config.toml
optimizer = "muon_variant"
grad_clip = 1.0
decay_fraction = 0.839
doc_mask = true
MLP neurons of a small language model. Each row is named by its layer, matrix (gate and up: input weights) and neuron, and shows model dimensions 256-383. Each number is 128 + 32 x the weight over its row's rms, rounded and kept within 0 to 255. Numbers have three digits each. A neuron's up and down rows have the sign that makes its largest values positive.
After each neuron's rows, "fires on" lists the tokens most often at its 100 highest values on Wikipedia text that the model never trained on.

L4.gate1965:146167158100137112119080110167107080113029120102188157107125130120149115132157139132109167161156210138157119140134169137104115049155105193105099081180074146103136113131131096127171153121067192139136111141102115116102122139137048060101132086121089126148134088125144144162093175158180140143122091128125137122115129140184158141159078171127124099130119153106074175128066164147143121121189
L4.up1965:194156198114165084160079187138119120161208121137105140100147139118137119108122148157155090095146115183144112095141080111164205087118116171156117131168147203124084095132154147109091136188128128142129137167100135113110080142163157157133139127085120106123075111125092141104112140198075118146132084155133072165151145133077124063141124128130097106153142173083154150095100082106115129181143
fires on: "d", "ne", "our", "or", "b", "t"

L4.gate1842:149094105122128125097125173126166092109097138089106118121167118107073047106189108110149147156151104185092183141085142163202082154167102131087129078093176098142175165168176125145112114123167186174138122114161134121162085192089133147105175124084157162167115094112104087082117099125092128129068153093136096090127118122195145102103115140076098104087158161161173139098125085095061161130097
L4.up1842:127132127044038167121186131115141103154134190094149055108134149127107120130123135145143118137115188152132108161094146136132119175077061159087081095175150089194171050159148120127133155131128149087165115133112149191148155139156157172122152111150133134119164117164106085125097207115144163113079202156096135137177153142078069140169120126117131122171172105156143122168092131106100114118095
fires on: " of", "u", "way", "es", "um"

L4.gate594:150161072148142130105086162145126107162102152182151124114148134084090125181195160100103098127131152147126140074118181178121161086097196141093072070084139170137143186115071091146192090111174143087062156119132144120139103137125113112081130133178090126145094162113041168171125130141196135111071114051086142156142052098163144147132104119105128140147132156138203124070175138142116165078061
L4.up594:095052087147139187139198123064141114117173147106170082106191112134116127109130162086131115065144136128130112136053153135140180181135146167086100093134114145199055187090131108147108124080142093147146149115135104133157144124130105154149184117100136118102131145125157200167085124129129128142122140103136127134013137154136175114071149141096148169124157101126140152120129199167082182139110
fires on: "s", "er", " at", "et", "ans"

L4.gate1688:095066082086124111193115108154043077156191130124115137121160219146130125109140133116096050136069140134127098165145099135111088121091120155128080095136137125105135167173149156186072065146160108140134137179200148115149138159110134132121136087110107116153147122114121070113137158214103070135118064158093150098176090087152113098171169163158151099090115124151139120201125135080154142132102
L4.up1688:163153153100139163154157120183114143161108170128170142128129134126130109121135149161153133125094162156091184173179171131130166108082144137165071105122108122119124117083104153110105033159095121144132147161087134149040178126160178148155147090114153146169129126158075140140113078173145071122134127115157119085102104109146127172126125117076100112082078176138112065130117125175161179095112
fires on: " and", " as", "),", " well"

L4.gate400:153119126188112099216124153083044115103166110130156069196134179136089120139103098098070141103196113151094158127132160154145201072080074121127090112110086094118144133140172124118117091153106105119134120146049136130131114176162108127139200135155133142102158103081167110071084132164129096131149130152144190109090163137107142076083053216157124141115097168133161137135134166198130155123085
L4.up400:114098119108120101155152192062134102083072167200120123091137152131191103110141106121158146146110165098038172128109136226125089134162112102143083104147093087034157157169125165130118111162106093176187177181130114163112149070132111104130138143110137155134149138103099128064079143145129170183138129127168097125067101131141106098115115207141130180121139122164120150232117174144107145138151
fires on: "h", "th", "ch", "Ch", " (Ch"

L4.gate268:123108143105136111169169084121183084147098163142159094198081114157109135179120150130098108097132170133109095156080119119099130111111167119163172142164162106169113181174121159130122093047060099173137137126122112156189149145157133126088131143111137132113186084109141143078143106147109127094126155124109067139142110155175061141089109135096167151121165118137126135116136118152156102103127
L4.up268:086108124096129100186046102102124160093108180153113120115113088097084106093102132106146127172095141135106148106108102121128125119120151115084176219110141172114138139106165118182197154115142089144175134110131112121125128152142118122154134080181201105154187124041120092108126090083153113130081130158090117073189158110151076157150144118141125085152114106127052155089151159189092124163152
fires on: " in", "or", " under", " during", "p", "ograph"

L4.gate2234:131146146102103103105132096126092107090147116146074080137155079119084151156116151141076114139103087065085151110079140104127121102161130154140113129162102089134152096120131225113066113129143180091071172096160131152146116119156113176171073083187172095112162142037212110190109151127143180159090184137127129120169176112082178111106127198146102154144168107139149135141127185134120187189163
L4.up2234:136136143102127170176197096074117086118161083091162090142186085105138130070145110138145068145150097129122109158098148173121105145082068170082143124129138068101116136138159117084027107094127154091178135112111105068150123099138124142102156148127137183140078134113142082098114135110113092179149144117118132202118062093119088151070146122147132141158127134116110114128127158172108141145160
fires on: " all", " only", " least", "hen", " such"

L4.gate304:198100168096161101132131086141174118103161110095087142134133080151129142133097102151083153158199128180175120145112133090120107121147132179109121116050077114145100085123151157207103101151141147097127147171090120132035068092175186129121129107166052126094120099238162163085138101207123142102052118174088087083144115089088185106144130136129182097171102138174144165098138036143107132091130
L4.up304:136094140125061133102107122128135097137173124099099054151123174135154089133085152145134185105102169195144107158103127122177176096143108108138174147150100105161140085118099175161061157188120108094151123103122138121224081132109153127081128098098094120149116125156135097144127169069069127117140091102126133148111132108161097149162094133136088141143103123105154108063124175177104124168116
fires on: ".", "a.", "s.", ").", "an.", "et."

L4.gate1782:051140165199123165139103144113146110122137086084089149050119116173083148128140147164121144133142156087062132131134079156159195136129099078080100136100149079118079145143141183089124157130074168119130168145112155123176130138143140155137118178102143121147147123154155166120093115131119183116136117175103104128125071068160140092128130081097121109121102156142102167133100135133091175119062
L4.up1782:156161127095174140090120160136120186110160085122129130160128080185129101162126126102114131100098182146152108110128096116140127150134113139101115141159190101120116135195135096138170118130106155144122176155115165133169141082087138095156092128162114135120091076088129122123096129086089120123120141098171149121166151097147149169068102098116103134124125100121129196092146064059096145100111
fires on: " in", "In", "ex", "c", "ack"

L4.gate600:160155133078081146085136119127123172144173091118183154134108160160206098133112147120129164125083165074150060137108137133091147151121117104124138159150121140130103168090097100131158110101097119105175166135112064076102034165098143120127116162125137148098184163142083171153115188139132149182080126155162167130175104072087123145114125132130107135109119154080132132141136148153109131144068
L4.up600:078059114120162158149106117169125130147125122189151069124120159097214139102141104094082120138109077143157097151172146146086076132076145131162130125149113134166151153105112109113154204133166115122146104194090109115139152144094169130164046085110136133073121118154144148139127114155142153148113142132135111062140210119086168048053100167111111119139128143113097142147125176137168140113114
fires on: " been", "m", "ro", "min", "ra"

L4.gate2139:148103095069128194091130134113109140095158121188158167092097134091176181132119137132142126160172105078117149166120065135173174065165148170118108116135120089124141101154063161127136131100166146149137098081132189086157111166121128186169122143107162084133059162136133121108113134151120096182147083123170144129123188102125154157140142106121141121139186069084173124115116103177139140113145
L4.up2139:086096103102128149118173106170069104134238122127083051158087097110086107106130087168115118148087135126158100136197104135100132068073158057155140164146098152130128176120181111164098172109140113127146135111163084086143096098069068106163169109117136099142140130123196107134122105147102140104192131134189128101129132126099110068074174140112074120118120112108132115102146180127143112103134
fires on: " K", "-K", "k", "al"

L4.gate897:106109158127124082139141140108159133145147172106108074143118156056111150123090101142113087074090091166139127067135129104149144097117178137171154077113176118137115097129160153117105103089126132117084146177155180105065181154075113129094137160123124099140131075177108036136190075111108120069113138085125165098122070123132134083167115135113125090102187146144113108074118195151132092137188
L4.up897:115101123130106183108159142139052121102071142104078076099153123116103088156159129188095099125169091114070140176158120083143108105175118132132141144193138159132125149135107141180105143089140140131091121166102129118139119090169079148124136128131155115057108135123132192073117076132086078135132134092105117104099133129154178103149113119100158086115202105077216109195042148176186111088040
fires on: "W", "w", "ew", "-W", " (W"

L4.gate1551:124107099102125176118077098123145149137165094113080139118160071135136121142077123125142127103159118081156109103107112177154142145206091126094168135137138103136119133088133143145106117152100096096113159146116183130103082106126112116086133129108103116172109121111131148085174223201065104099131133108124116081123124126078114106156089183119128120118133167115099140130170064140116156138110
L4.up1551:213117138071161142144111153144140051147109157172137091127142102096116111090131121125107123150117108132127078137162131109132146131145175142139113182114156144167110111117144124099138118148147154101104118134130068119061217089143110085122126130165104123121094180067139150200134067119160157179176092096051143107146119163198110146116173088135102162118131099097154116151106171157123115180082
fires on: ".", "s.", "\".", "a."

L4.gate1197:129129170073114166164172134091068101120151142145108179074084137067192096082106128169124153082081114155120099124173104097128157143142069098206097107161142179128155110108117127121144094134069146098088157190093094155085117119138116149074163144117103123155097075124092108115163147179100106131176131090128133133139122085121145079125118085157131096096166137078157146121151096103139129111175
L4.up1197:218080181148128115100089097152063110157114147110132143189091139112133137167112119077181139115130161135104194162055142172123170153043133079173080190145193170123098091133088101124094079119124083104047146192192128164124115124150141082087129125106069104142132052181168148088137086110123166166156123143141127175097121117134096144166101135131122195128111125111149153131121078094154195130140
fires on: "th", "il", "h", "l"

L4.gate1539:084130147138158081067137125113173098102133106134101086129138112148132118166148121145077141111111170102116165149121090155141124185117100137145163184122159141142114081091151117125189118088112081145148099094124133146071122142099134169156125122113103093136162133124110164139186108192111124117117074135155167125117134093101151152090125134164121155122081111149163104179158144091060083145118
L4.up1539:165110174096128129129134142139155087110073103105164077141174134179138171193121111179116124102128145106099080072140092150042122148136151180135177196175112127149193107119162086173127185112083130146193048122142158075100136142107114138138159145176135117197199094109131142198139150160157158064143113109116103131132134105147113113145101131117106149183129096183142135149124171127171125069115
fires on: "y", "al", "t", "ost", "ig", "es"

L4.gate920:154123139113086164172154130112105189170106154150155111160158107131112131139138160129092096154118134163138114103175132200123097167091147124073158141149175140079075114116117139139097171144151077115034144123158129138146099121143141117129090119149108130175153124063082136138117156157154160186097082132186133138111160081163111130126127064140163136142135195137139127156155153103081153161114
L4.up920:106123112150135131144133102210171138116145167127106077114087102067115082163148211136117112163131100161121123110148117171123128129152061061123172163107151158136121128172126150127026134187125170056131063134144153199098130162136181124169128165119191102083155160115132079132160169117111144144150098105205133144116128083156173180098096114125133087098165145104127127108142085106170098130156
fires on: " in", "un", "c", "qu", " |", "em"